MLP neurons of a small language model. Each row is named by its layer, matrix (gate and up: input weights) and neuron, and shows model dimensions 64-159. Each number is 200 + 30 x the weight over its row's rms, rounded and kept within 0 to 999. A neuron's up and down rows have the sign that makes its largest values positive.
After each neuron's rows, "fires on" lists the tokens most often at its 100 highest values on Wikipedia text that the model never trained on. A number after a token or word is its count.

L7.gate18,172,216,215,272,203,203,153,181,166,198,226,214,195,212,208,216,205,187,215,285,172,158,196,180,178,132,214,175,190,176,195,237,236,203,166,132,190,225,219,197,172,160,189,263,213,201,160,275,160,166,187,218,179,220,203,184,216,239,178,199,209,234,267,185,230,225,196,169,201,206,213,190,170,208,214,220,189,182,161,240,254,164,273,208,189,160,184,196,203,203,168,196,186,200,221,166
L7.up18,166,257,225,229,182,229,206,233,204,211,184,179,184,168,178,199,228,186,208,219,226,165,225,188,203,168,171,190,163,220,219,212,279,220,190,175,170,216,234,138,193,214,216,242,233,204,197,243,186,186,192,234,210,219,175,216,210,214,207,266,193,247,251,205,223,208,210,218,207,153,134,186,170,164,203,199,150,211,163,214,231,167,275,176,221,179,153,212,205,190,192,202,236,237,216,159
fires on: "th" 50, "ro" 30, "mi" 7, "|" 4

L2.gate64,161,209,207,146,203,201,196,209,185,204,229,264,205,218,159,206,227,221,168,201,204,204,205,207,227,194,195,212,164,219,265,197,142,175,220,227,192,206,219,198,215,230,170,181,175,167,185,197,195,153,229,208,246,196,201,272,217,235,146,196,161,178,189,216,247,161,209,171,202,196,174,184,197,228,110,205,209,246,214,203,147,168,164,169,180,212,207,215,165,201,205,241,193,170,209,207
L2.up64,215,173,224,162,141,239,137,174,172,216,180,161,189,234,211,213,187,255,171,203,245,237,192,153,265,206,172,193,227,219,185,181,163,203,254,157,224,207,159,212,242,191,217,176,212,194,260,193,232,190,139,151,171,191,204,257,187,229,213,226,182,215,200,180,218,207,190,202,206,240,136,202,155,155,179,201,176,227,185,207,193,156,193,195,171,255,146,162,199,176,189,208,214,204,163,206
fires on: "A " 38, "ton " 13, "ue " 12, "all " 11, "L " 10, "a " 8

L7.gate64,215,225,197,239,196,181,172,157,244,198,212,191,167,238,145,247,234,225,230,236,271,221,225,176,209,213,209,179,244,191,199,184,199,215,180,157,161,164,217,225,189,179,216,193,175,271,143,235,234,181,245,166,122,247,216,213,177,246,198,227,185,181,202,192,191,174,149,149,189,233,168,179,195,181,190,219,190,198,161,214,249,196,237,179,184,179,238,226,252,229,151,192,209,120,230,151
L7.up64,204,189,146,222,194,214,184,228,252,195,202,161,171,136,173,201,229,226,190,216,182,257,223,158,252,239,190,178,240,171,217,201,247,189,191,198,156,217,209,214,173,243,192,252,174,255,160,162,163,190,190,245,159,236,250,217,218,214,184,212,200,146,203,193,168,204,184,170,258,164,186,187,198,180,181,173,235,188,210,176,244,174,253,256,204,199,261,237,262,190,199,266,259,126,190,190
fires on: "ic" 25, "oc" 12, "c" 12, "it" 11, "202" 10

L7.gate62,169,203,175,168,211,188,166,181,217,189,194,222,185,216,208,212,217,224,183,203,209,192,197,161,189,177,162,152,170,194,190,118,161,178,186,177,233,186,210,183,209,201,172,284,285,171,175,280,223,198,170,232,162,227,211,231,217,249,212,186,191,240,217,145,192,204,204,151,186,181,185,203,189,203,195,168,162,207,244,207,201,227,200,217,200,193,205,169,220,195,219,231,222,209,222,160
L7.up62,192,197,186,248,161,177,205,138,221,184,227,189,237,188,232,223,164,177,190,198,206,199,191,155,223,196,224,194,238,212,191,177,167,256,187,206,181,198,191,189,224,201,177,245,166,152,188,190,204,233,236,124,218,176,202,142,177,180,221,177,184,236,208,159,216,255,170,213,178,209,176,229,218,201,219,218,161,175,226,157,199,202,195,165,249,192,255,181,230,157,184,166,211,232,224,190
fires on: "which " 25, "ra" 11, "u" 10, "ang" 9, "un" 8, "f" 7

L2.gate532,260,217,212,219,257,225,203,236,183,208,194,194,218,207,236,184,232,188,220,236,229,188,225,184,234,215,196,185,243,215,206,229,168,217,188,184,206,150,160,231,177,137,216,146,254,205,190,197,224,190,200,257,249,183,202,192,221,192,134,196,163,198,185,226,206,206,186,207,204,225,181,217,183,163,246,177,257,194,179,221,197,149,181,176,194,161,243,194,227,210,168,190,180,241,196,208
L2.up532,205,211,192,227,124,221,219,197,280,213,204,136,224,213,162,167,174,177,152,168,238,190,167,223,158,197,215,179,201,217,194,226,217,237,238,225,235,184,176,169,166,168,273,188,208,201,238,218,201,146,238,208,226,207,160,199,204,168,216,211,204,242,189,181,158,213,192,228,171,179,244,222,190,166,217,213,185,184,216,195,282,249,204,221,208,174,212,168,231,262,231,191,195,226,234,195
fires on: "he " 45, "He " 45, "she " 6

L7.gate223,190,156,242,197,243,205,207,168,228,160,224,161,187,227,218,206,224,200,174,185,180,252,198,205,160,210,178,184,183,213,231,151,202,191,221,162,252,183,189,170,231,210,164,290,256,221,224,255,235,182,163,187,165,190,158,186,203,226,178,181,192,178,196,218,199,236,236,198,157,209,170,210,212,186,198,229,181,225,237,176,221,190,240,197,193,172,255,259,217,234,179,206,179,197,199,224
L7.up223,254,161,210,219,193,236,198,223,190,212,214,141,211,174,276,209,201,221,208,164,227,223,195,226,183,208,208,229,190,238,193,169,195,222,167,194,228,201,206,173,198,216,175,273,199,220,250,230,135,170,195,163,197,182,245,253,257,220,238,167,201,82,189,208,207,232,163,205,213,153,211,175,218,205,194,214,173,194,208,182,220,183,192,196,224,191,227,178,189,210,195,191,186,232,224,237
fires on: "u" 31, "am" 13, "on" 10, "i" 10, "f" 10, "ell" 7

L2.gate374,157,211,200,267,194,200,198,199,142,183,220,206,175,217,226,184,197,204,213,219,213,192,187,123,180,208,239,255,151,176,173,184,169,234,179,197,249,215,240,255,168,265,231,175,191,203,202,181,249,181,236,187,168,240,179,208,231,199,157,226,189,187,147,238,177,244,229,258,219,185,218,169,223,262,204,227,151,174,199,253,178,293,237,203,193,232,198,174,196,181,244,240,208,197,190,197
L2.up374,209,190,214,189,143,208,227,201,199,214,202,149,205,194,214,204,152,168,187,172,212,205,206,191,129,214,188,212,199,220,179,222,222,164,266,204,211,189,176,179,178,182,197,271,169,204,129,237,172,230,200,234,165,171,223,157,202,172,198,184,204,235,196,147,185,213,282,214,207,231,206,176,219,135,231,158,172,204,176,189,182,194,198,198,202,112,207,204,190,204,263,175,191,200,270,227
fires on: "born " 25, "had " 24, "ered " 12, "′" 12, "only " 10, "ly " 6

L5.gate615,178,176,185,229,203,233,159,185,215,207,207,189,221,230,230,166,235,243,212,210,216,201,226,150,136,205,194,183,189,213,232,243,191,165,199,214,147,189,201,216,223,178,176,263,219,155,221,191,195,222,236,227,94,249,175,164,161,219,262,167,170,204,197,226,221,229,184,235,225,222,211,193,201,198,127,166,166,158,218,207,229,174,187,158,197,214,178,198,278,170,264,191,212,167,209,172
L5.up615,126,186,173,207,193,179,171,186,220,245,190,192,186,200,187,205,179,181,144,178,181,216,183,208,235,221,203,238,139,231,177,188,145,207,226,175,128,282,169,164,186,156,187,209,154,193,199,146,220,235,194,196,209,165,243,138,184,211,226,217,161,174,208,187,229,215,148,221,210,230,245,218,167,219,210,193,187,210,187,185,196,188,142,226,218,278,178,228,254,227,186,195,192,182,160,202
fires on: "fi" 39, "am" 28, "ri" 15, "app" 8, "u" 4

L2.gate636,196,185,219,233,207,199,235,185,222,189,215,242,248,162,177,176,223,174,174,209,265,167,250,235,167,146,182,211,195,239,210,186,190,225,173,214,220,233,217,170,168,196,172,235,211,190,266,233,179,193,216,173,213,183,227,154,209,217,276,147,165,246,209,167,183,255,205,204,211,141,182,197,174,135,152,233,213,209,203,199,170,222,168,193,213,205,147,218,197,190,244,194,173,189,213,177
L2.up636,194,202,225,204,230,167,204,199,179,187,188,174,201,192,165,193,243,189,194,195,224,169,200,239,203,216,200,184,188,225,227,228,167,219,221,207,249,232,206,238,207,196,169,196,179,225,174,193,147,204,220,203,234,213,232,207,204,235,270,208,138,227,233,194,240,238,260,245,169,198,218,207,183,149,208,206,188,196,208,275,176,234,195,191,227,203,217,196,191,238,266,217,211,197,234,186
fires on: ": " 25, "March " 16, "est " 7, "December " 6, "February " 5, "January " 5

L2.gate30,221,251,201,220,212,237,230,181,209,177,179,197,190,180,242,172,204,223,170,224,181,161,206,230,234,216,225,197,136,224,227,175,239,183,198,222,228,211,131,209,163,145,197,215,182,201,153,215,97,173,152,230,261,188,213,216,193,177,194,168,129,183,249,189,182,256,207,224,209,210,215,167,216,184,212,137,259,207,187,221,243,195,172,238,202,205,200,186,213,258,197,192,199,232,154,254
L2.up30,225,240,175,199,213,218,228,219,218,179,192,171,220,218,197,152,158,173,237,193,184,208,205,173,162,176,209,205,186,189,206,182,208,234,245,152,248,183,204,253,178,169,259,237,180,213,178,211,202,190,239,200,180,193,210,234,155,184,220,231,190,201,204,209,184,200,193,234,148,142,208,217,170,224,244,200,188,184,210,173,265,209,196,201,198,179,219,256,173,242,191,250,208,195,217,229
fires on: "had " 55, "have " 12, "he " 10, "ong " 7, "He " 6

L8.gate330,179,265,187,238,186,156,128,140,190,180,167,159,208,230,173,161,224,271,214,225,221,194,218,216,239,195,160,241,106,163,168,181,194,196,239,201,158,140,221,205,182,218,211,177,203,199,188,252,183,204,183,158,105,200,206,156,191,204,172,175,177,150,196,175,179,209,230,189,212,219,235,153,169,174,179,207,164,168,146,214,246,194,207,182,189,149,230,151,185,186,199,194,200,245,176,211
L8.up330,162,179,211,263,181,239,197,222,181,196,219,214,244,203,217,196,266,199,243,238,261,216,233,200,222,248,211,259,232,184,197,198,212,189,198,172,173,198,238,210,210,232,213,164,112,205,224,196,212,218,166,160,198,224,224,181,195,203,220,234,261,264,140,200,148,191,193,209,205,188,169,164,200,107,208,255,191,198,214,205,205,231,193,157,221,180,205,184,216,158,211,209,186,196,218,210
fires on: "l" 32, "2" 12, "7" 12, "\n\n" 7, "ar" 5, "R" 4

L4.gate64,168,232,193,206,216,176,187,219,205,212,217,222,225,198,219,199,181,224,164,211,249,181,138,180,216,193,217,207,184,179,193,259,176,177,125,189,127,194,194,185,204,215,198,221,174,235,217,220,212,189,143,203,180,204,236,204,198,213,225,228,251,178,185,208,170,289,265,181,169,233,148,185,219,203,235,186,174,203,181,183,219,143,185,226,202,203,189,212,165,209,206,207,183,161,171,157
L4.up64,150,188,261,224,229,222,166,119,139,202,174,222,216,225,189,153,199,188,183,179,234,244,204,191,204,211,207,102,200,149,201,235,216,208,186,225,200,240,227,195,200,121,163,255,209,227,200,222,173,220,206,138,191,192,184,197,201,229,175,192,217,148,215,182,191,212,235,200,203,174,216,177,209,191,157,165,230,211,219,192,210,152,192,188,206,194,180,155,211,176,176,210,162,233,170,174
fires on: "e" 31, "first " 26, "one " 10, "ies " 7, "pl" 4, "se" 4

L2.gate97,196,233,239,253,127,243,194,223,225,189,220,255,195,194,185,206,244,175,208,205,213,234,216,156,238,222,251,230,217,195,197,175,274,195,143,228,208,186,192,215,178,148,252,155,220,174,217,211,220,163,221,229,199,198,196,229,186,185,178,209,176,226,197,182,166,146,190,195,174,173,206,214,230,175,217,209,224,150,264,266,197,220,141,183,209,143,244,190,209,176,221,203,188,232,200,202
L2.up97,213,180,242,204,186,222,215,213,232,225,210,202,249,196,237,242,200,132,183,204,209,214,231,174,181,172,195,229,237,271,151,178,189,288,179,250,203,151,171,181,159,139,234,140,191,191,165,200,177,221,211,182,226,226,184,185,226,181,200,187,163,220,195,194,181,182,225,163,200,233,193,218,179,166,196,209,226,146,197,238,209,195,155,173,208,145,197,152,182,188,195,214,177,198,212,197
fires on: "he " 23, "\n" 20, "3" 10, "°" 8, "1" 6

L2.gate15,191,171,233,175,238,239,184,218,256,197,188,205,161,192,228,150,209,212,229,200,219,139,213,240,125,161,196,175,213,194,199,197,145,237,242,247,235,190,199,214,176,143,109,205,195,227,232,229,191,196,220,229,174,204,222,190,180,191,202,161,189,207,224,187,210,225,217,155,183,172,202,186,208,151,193,220,222,178,209,209,205,166,195,225,169,171,122,173,194,224,211,191,133,231,174,226
L2.up15,181,207,236,131,274,204,182,209,209,197,184,181,191,214,225,164,255,169,219,167,211,183,213,207,161,180,188,145,262,179,175,258,143,210,233,255,163,208,183,201,178,224,121,225,194,264,211,190,217,165,253,198,190,188,225,217,208,208,193,188,239,187,226,230,224,240,206,176,189,163,220,239,208,210,209,201,268,209,193,150,211,164,193,228,209,189,184,181,242,210,219,187,198,191,149,192
fires on: "January " 16, "March " 13, "July " 12, "October " 6, "June " 6, "- " 6

L2.gate579,209,198,193,218,208,164,193,173,230,220,188,215,201,261,164,229,159,200,211,190,238,223,193,223,152,168,179,198,121,242,188,201,144,187,200,199,191,182,245,184,173,190,211,279,184,202,188,185,186,220,224,214,200,238,218,171,162,235,163,190,194,249,183,224,220,267,169,222,229,164,228,180,208,165,239,249,194,169,200,236,149,268,196,189,199,154,201,191,215,175,240,207,198,168,172,188
L2.up579,212,205,214,201,181,245,178,173,228,220,183,126,224,203,157,193,154,192,184,186,214,225,251,214,213,185,208,160,180,244,202,187,107,195,194,235,183,203,214,148,207,214,218,221,240,214,181,255,238,203,225,275,261,229,217,179,231,197,218,224,179,224,227,181,212,218,271,216,231,126,260,187,201,195,291,189,219,174,185,173,206,207,199,173,198,176,211,203,152,153,186,221,198,183,169,167
fires on: "also " 32, "only " 20, "had " 18, "has " 14, "have " 10, "not " 5

L7.gate258,163,166,231,258,161,246,187,196,234,199,215,191,165,245,256,184,203,225,112,239,202,188,166,216,222,207,159,115,236,188,191,222,200,237,174,207,183,168,166,179,198,206,250,239,211,190,199,253,203,165,227,231,168,228,206,260,189,241,193,184,210,265,221,129,203,203,217,216,171,219,172,165,221,185,156,214,125,185,227,145,238,178,203,219,172,159,240,224,233,183,170,221,171,192,221,176
L7.up258,215,215,249,185,239,171,177,172,166,206,248,221,248,221,214,187,125,179,195,172,173,200,226,152,161,192,180,220,260,182,231,219,187,178,201,195,210,145,139,200,229,201,187,243,233,207,181,261,211,182,215,168,241,242,226,177,181,173,180,161,136,233,202,232,212,221,196,233,205,199,222,234,222,239,229,209,236,195,182,229,173,162,195,179,289,206,209,162,157,214,216,205,201,199,196,165
fires on: "an" 48, "un" 22, "u" 14, "ab" 5, "i" 5

L2.gate367,214,193,220,140,184,188,195,164,126,180,240,191,178,213,169,202,227,257,255,222,178,222,252,216,272,226,240,218,155,191,218,212,214,196,202,160,176,252,237,236,177,247,132,213,206,154,204,175,166,214,171,204,209,232,212,230,217,198,192,207,247,236,189,223,230,256,203,186,192,200,201,186,188,311,206,200,220,210,234,181,182,211,197,183,184,202,166,188,171,194,197,235,194,195,197,211
L2.up367,258,218,186,179,265,147,220,168,194,230,217,188,256,123,240,203,237,122,200,211,176,189,241,218,239,212,202,190,156,203,218,193,139,246,206,181,162,191,257,187,220,211,179,226,227,212,175,194,222,273,179,171,210,226,221,121,192,211,198,166,171,220,217,238,227,201,220,203,191,142,205,165,195,244,207,199,196,182,170,158,183,183,196,191,205,216,229,201,198,170,219,222,187,165,203,217
fires on: "an " 58, "a " 22, "one " 16

L5.gate550,215,219,239,220,156,175,193,172,219,222,211,169,217,184,207,185,176,154,212,186,202,189,211,173,186,153,176,224,255,185,218,181,179,205,242,165,184,193,233,163,187,173,227,247,200,170,187,205,196,139,194,170,131,238,182,198,214,265,270,153,219,218,215,192,183,243,177,175,216,180,190,154,191,218,179,236,186,168,136,216,236,174,182,192,174,166,191,218,238,221,200,217,210,186,215,172
L5.up550,261,181,202,261,204,171,146,231,163,215,173,109,219,141,200,202,210,228,247,229,279,199,202,211,198,187,160,235,177,228,188,214,230,177,223,209,186,186,217,200,126,179,206,199,159,202,166,196,188,177,199,227,218,183,222,188,211,209,209,170,251,160,171,212,200,173,224,217,145,201,190,173,198,168,141,184,187,188,194,222,229,244,241,198,214,221,230,180,161,245,213,226,209,199,165,199
fires on: "am" 27, "oc" 17, "ri" 12, "ic" 8, "li" 6, "p" 6

L4.gate65,149,198,236,224,229,227,207,210,205,260,224,264,209,179,176,163,160,221,203,234,231,186,230,205,191,194,161,159,191,232,219,229,184,144,209,181,208,201,208,253,208,219,212,208,213,166,168,222,202,220,208,219,255,213,185,202,211,190,172,219,222,233,189,188,151,194,141,198,227,197,210,198,234,239,184,199,142,194,230,162,184,142,225,204,169,203,179,171,177,193,161,242,182,161,202,165
L4.up65,190,227,199,231,186,204,188,259,202,198,201,204,209,199,145,198,152,236,185,216,226,167,160,233,189,196,184,248,207,189,188,194,247,224,178,211,190,231,138,199,209,206,196,212,230,186,244,161,212,170,264,172,247,196,173,192,201,215,191,198,175,180,208,171,220,181,168,191,193,198,273,181,188,238,233,200,179,206,267,278,201,183,191,215,211,145,184,199,156,191,109,226,204,186,198,149
fires on: "t" 17, "er" 16, "th" 11, "ip" 10, "ther" 9, "ti" 9

L4.gate556,204,176,222,196,232,179,187,164,226,192,161,242,247,232,262,214,233,162,221,237,272,175,228,161,224,206,216,223,222,178,222,200,146,160,190,132,211,168,230,232,163,184,257,181,210,152,168,199,196,278,222,186,178,194,242,250,202,201,230,172,236,231,199,187,189,195,208,199,207,176,220,235,176,168,169,228,159,216,251,213,157,263,225,167,186,188,197,192,196,181,205,178,202,174,186,166
L4.up556,248,233,193,239,216,250,249,205,184,190,179,240,234,188,208,168,156,207,159,201,217,183,182,195,193,236,267,195,236,171,230,230,240,195,160,195,243,205,154,230,237,252,226,153,202,194,208,210,231,147,219,188,266,245,195,197,153,248,194,147,198,215,221,182,242,165,217,205,191,222,239,198,235,224,218,179,205,206,222,190,237,159,200,269,141,178,241,210,175,183,169,191,226,175,123,172
fires on: "ther" 30, "er" 22, "le" 8, "e" 8, "ing" 7

L5.gate206,154,204,219,237,215,209,221,200,181,213,243,287,188,182,222,207,143,209,234,169,147,167,213,255,258,200,207,231,190,206,193,190,173,224,185,177,184,157,186,202,177,216,258,241,235,164,182,234,251,154,198,184,247,188,193,157,189,195,145,156,208,263,236,175,213,229,199,153,183,179,202,233,179,235,216,201,202,156,177,221,167,245,188,257,244,171,165,209,213,223,237,186,162,189,257,123
L5.up206,230,207,205,189,224,200,199,200,240,217,209,183,184,232,236,175,258,221,202,205,219,199,181,171,172,242,233,228,196,191,192,165,238,179,244,203,181,204,232,182,190,192,145,216,167,206,179,229,196,217,211,187,222,198,166,201,197,149,168,218,206,149,198,128,186,197,218,125,188,248,212,162,217,155,263,148,223,238,177,223,171,142,210,201,214,222,218,129,191,237,231,196,214,237,195,177
fires on: "it" 32, "l" 15, "ind" 12

L7.gate559,210,174,239,238,241,201,211,217,205,241,190,217,183,241,266,186,259,240,165,217,193,190,179,174,180,203,166,205,151,218,207,216,183,153,172,177,209,184,209,208,215,199,201,203,161,162,158,204,189,184,269,215,177,252,200,176,216,222,175,152,190,234,187,131,197,216,211,160,199,172,239,213,228,177,154,195,179,163,210,235,252,247,165,215,167,169,207,216,169,179,208,253,157,214,203,216
L7.up559,120,213,192,204,256,219,198,222,153,208,170,208,219,177,198,217,246,162,235,218,122,228,187,225,208,222,181,196,214,191,245,224,234,190,207,184,164,200,234,158,216,157,237,222,200,143,200,218,204,190,190,219,205,218,216,145,251,223,173,215,227,221,203,216,181,199,180,230,172,226,226,209,159,212,224,212,183,208,193,207,265,199,175,258,276,222,228,210,188,170,193,194,225,232,212,229
fires on: "d" 29, "am" 11, "er" 7, "P" 7, "sh" 7, "u" 5

L4.gate361,173,131,220,186,207,218,242,199,201,201,187,173,236,164,238,154,210,223,188,232,212,145,222,164,232,195,185,201,204,244,150,224,191,255,181,178,200,242,194,212,164,173,216,216,221,183,228,173,182,127,224,177,219,195,200,225,204,237,190,235,207,241,218,158,197,210,172,181,155,180,207,210,212,206,292,187,170,181,210,125,202,196,198,207,161,177,225,246,249,202,236,159,163,180,170,154
L4.up361,169,201,205,238,258,191,214,218,155,210,228,208,230,218,181,161,130,211,231,190,207,166,213,144,190,196,161,158,227,174,188,153,232,153,197,190,222,180,150,194,136,185,227,184,207,219,182,178,207,183,160,202,229,175,232,139,228,175,214,227,212,201,243,163,251,248,169,141,214,187,204,204,188,203,216,204,203,201,179,188,239,246,162,238,171,164,168,227,157,235,251,165,210,160,194,208
fires on: "a" 24, "ul" 17, "er" 11, "it" 11, "i" 8, "ro" 7

L7.gate456,174,198,173,218,160,217,191,247,225,207,177,193,212,217,194,146,184,239,162,246,197,201,193,170,217,226,263,194,181,202,164,213,173,256,207,231,197,225,137,230,221,209,199,248,172,181,204,196,192,112,224,288,199,241,163,249,219,205,172,218,148,237,176,196,171,245,244,144,199,244,189,211,225,230,253,219,257,189,188,195,221,184,223,227,173,247,168,203,228,195,219,193,182,239,220,144
L7.up456,238,229,212,237,214,221,178,254,217,254,204,246,166,199,229,195,138,240,221,205,211,144,205,177,195,214,201,204,233,196,212,227,172,190,174,235,205,209,220,208,205,189,215,159,210,188,123,204,148,155,206,194,225,194,235,197,219,227,224,254,196,178,171,167,174,108,173,208,193,208,203,210,212,147,234,208,209,189,228,231,223,190,156,258,183,232,163,147,184,164,207,143,236,144,233,205
fires on: "loc" 30, "re" 20, "ro" 14, "er" 6, "ou" 6, "r" 5

L5.gate282,216,177,178,177,190,159,195,190,163,186,171,167,158,205,269,236,254,244,216,255,209,166,181,194,132,153,217,220,241,221,212,177,213,223,203,139,210,208,195,186,209,194,232,227,166,179,174,205,226,207,197,224,190,264,203,221,210,218,199,143,201,207,231,176,216,235,223,217,162,215,203,200,171,218,288,215,169,228,213,191,153,185,213,247,177,165,201,219,192,224,213,212,166,195,182,186
L5.up282,162,183,239,155,117,215,167,177,219,193,174,140,195,204,182,187,166,193,167,160,244,205,234,177,166,233,192,171,169,202,182,160,248,186,196,229,192,203,219,197,193,212,202,181,228,182,211,161,180,189,227,199,164,196,212,213,239,217,211,201,199,234,215,196,187,275,186,208,199,219,191,189,175,201,217,214,183,194,124,181,180,161,221,187,210,157,255,157,174,192,216,196,177,200,218,217
fires on: "th" 46, "un" 20, "ro" 17, "at" 4

L4.gate315,156,131,220,183,235,147,186,135,216,187,223,249,243,216,250,178,208,202,199,182,213,152,187,199,214,193,200,180,231,173,203,208,210,246,184,194,193,208,178,173,189,258,119,212,185,230,260,235,164,209,189,201,89,254,173,205,217,266,202,190,197,230,201,193,210,213,193,216,187,186,233,167,236,165,236,242,162,202,191,185,146,213,203,204,192,191,202,191,245,206,172,253,167,154,209,177
L4.up315,166,170,185,235,206,207,201,162,148,197,148,193,182,174,216,132,163,185,247,213,191,153,205,204,213,190,221,225,181,186,203,245,196,228,216,200,192,228,251,245,206,207,183,149,215,195,199,143,184,190,208,186,113,210,222,213,179,174,186,214,270,202,211,190,223,184,219,206,240,159,177,215,192,252,187,171,213,191,194,176,187,184,162,207,207,204,209,224,234,214,165,200,197,163,251,162
fires on: "n" 22, "ers" 13, "on" 7, " " 7, "ed" 7

L4.gate219,175,217,205,166,250,158,208,219,158,202,226,222,236,178,240,171,142,181,236,219,203,210,220,195,187,203,226,170,162,176,212,184,184,198,222,234,212,229,221,259,165,209,221,193,237,161,202,225,216,218,214,197,157,191,205,204,207,158,174,211,226,176,222,130,212,242,279,213,228,212,238,167,186,212,196,202,201,184,174,236,202,264,228,229,222,204,178,223,186,270,254,148,225,181,227,155
L4.up219,196,161,189,191,170,218,187,212,192,193,204,195,180,198,156,188,251,233,202,208,193,199,223,168,208,205,155,213,154,189,220,202,190,200,193,188,202,191,175,185,201,229,181,196,149,190,140,181,234,183,240,240,216,183,188,220,144,190,195,197,176,163,252,235,177,205,246,187,189,245,230,158,197,192,206,205,224,186,215,214,180,189,171,178,195,132,146,220,182,165,221,219,169,173,188,240
fires on: "e" 23, "on" 13, "by" 10, "og" 8, "l" 8, "it" 7

L8.gate98,157,227,157,242,192,233,92,107,169,235,179,165,214,199,232,196,182,180,212,248,218,225,207,182,194,198,185,202,227,231,184,223,193,225,149,203,194,203,218,234,225,208,216,274,202,188,143,178,167,201,225,187,136,206,198,215,167,185,217,170,168,224,205,232,182,237,196,178,198,134,234,177,226,224,205,250,135,185,179,210,162,222,198,181,205,222,168,224,253,207,190,179,184,229,204,218
L8.up98,190,173,198,220,211,163,170,239,195,208,204,160,167,198,186,243,215,196,225,211,221,179,195,184,215,201,212,239,270,190,185,226,192,177,196,196,182,142,181,231,281,255,168,134,179,217,139,178,217,227,168,154,190,186,182,200,218,172,195,228,245,227,224,227,199,190,203,200,228,216,172,223,190,151,210,177,229,183,157,192,188,211,181,181,199,171,182,196,268,221,235,208,205,160,233,137
fires on: "spec" 24, "fir" 15, "ec" 12, "\n\n" 11, "wi" 9, "ic" 7

L4.gate378,202,168,205,213,135,210,163,160,189,180,175,220,231,205,212,180,216,207,178,223,219,177,242,235,212,176,194,226,258,231,196,179,180,213,195,194,203,235,246,212,218,213,213,170,157,218,213,188,225,204,244,193,166,247,231,253,223,152,267,174,126,197,198,200,222,214,199,190,221,174,261,217,221,190,144,221,209,209,196,230,174,151,190,202,148,196,203,205,231,219,210,219,168,225,219,208
L4.up378,172,222,176,195,283,196,213,215,228,242,222,217,193,133,223,178,205,248,206,197,183,192,219,193,163,200,254,208,147,253,147,232,194,217,166,203,217,169,184,225,206,265,177,175,214,230,218,189,245,224,166,203,138,165,208,185,174,200,169,196,206,149,193,241,257,153,176,205,223,136,156,166,237,211,165,202,267,204,176,229,230,199,173,189,174,147,188,152,194,220,144,204,190,141,203,204
fires on: "er" 31, "ec" 15, "ent" 11, "fer" 7, "ic" 4

L2.gate122,270,199,178,220,260,217,172,132,182,206,161,184,178,223,256,220,217,196,209,215,265,214,195,199,197,167,183,164,194,168,201,169,178,203,161,169,133,138,169,195,197,133,196,207,216,202,186,184,173,217,229,184,212,178,208,199,223,239,180,212,179,168,239,196,226,200,168,205,199,202,209,256,163,162,199,183,260,199,152,149,219,186,175,209,190,220,205,174,194,225,156,177,204,171,203,187
L2.up122,196,185,176,190,142,217,233,218,243,228,188,187,171,143,197,170,200,211,195,189,238,227,169,160,262,252,237,215,175,248,193,240,125,178,252,114,231,230,223,198,211,176,250,222,201,234,229,228,221,193,172,197,218,201,188,187,170,176,143,239,193,197,239,245,231,161,202,238,192,249,196,187,225,228,218,181,149,181,168,244,210,226,209,214,212,163,224,199,167,212,243,218,223,167,188,180
fires on: "he " 39, "she " 17, "a " 7, "It " 7, "not " 6, "are " 5

L2.gate599,205,248,198,227,180,213,186,212,260,198,181,174,176,211,183,228,207,227,219,231,216,223,190,235,255,212,219,206,172,254,207,201,207,233,149,204,177,197,195,216,155,153,207,225,190,203,263,166,159,178,185,205,215,199,220,216,221,201,214,212,144,232,227,149,191,253,223,201,198,170,209,215,217,265,161,217,171,155,204,177,258,175,194,211,229,208,196,212,182,167,271,217,187,219,304,232
L2.up599,236,157,198,172,244,196,205,165,188,228,214,170,252,195,214,173,203,148,188,196,190,204,221,200,235,189,191,219,232,203,165,199,95,223,221,134,173,185,180,200,175,208,253,233,227,206,162,223,227,244,201,222,278,235,258,180,235,152,174,242,165,212,218,206,213,217,225,246,201,218,191,221,219,216,213,212,183,208,194,193,215,207,204,186,211,243,217,185,229,215,197,208,203,178,187,176
fires on: "an " 26, "it " 20, "Sc" 18, "ell " 7, "she " 6

L4.gate18,174,178,202,205,199,209,220,178,175,198,211,155,197,235,214,209,156,225,176,208,233,167,201,186,140,222,165,201,210,211,131,186,246,169,224,214,145,225,170,211,182,247,213,109,130,194,217,196,165,232,190,172,212,252,207,235,147,217,203,248,194,178,177,157,190,218,209,194,197,255,171,234,199,221,172,226,165,156,194,142,200,196,191,216,206,158,219,190,176,203,153,161,177,150,175,172
L4.up18,202,182,195,175,227,187,146,199,221,202,210,199,217,226,260,212,197,212,151,179,194,183,211,239,182,207,168,151,231,166,194,206,253,229,160,162,160,219,212,165,207,214,204,167,163,223,154,186,256,238,213,177,220,197,217,217,183,225,139,202,243,159,228,185,178,160,208,203,191,218,229,239,256,232,185,131,272,162,242,208,189,182,175,167,180,186,188,181,208,253,165,203,190,202,128,200
fires on: "ec" 15, "se" 14, "ine" 9, "e" 8, "iv" 7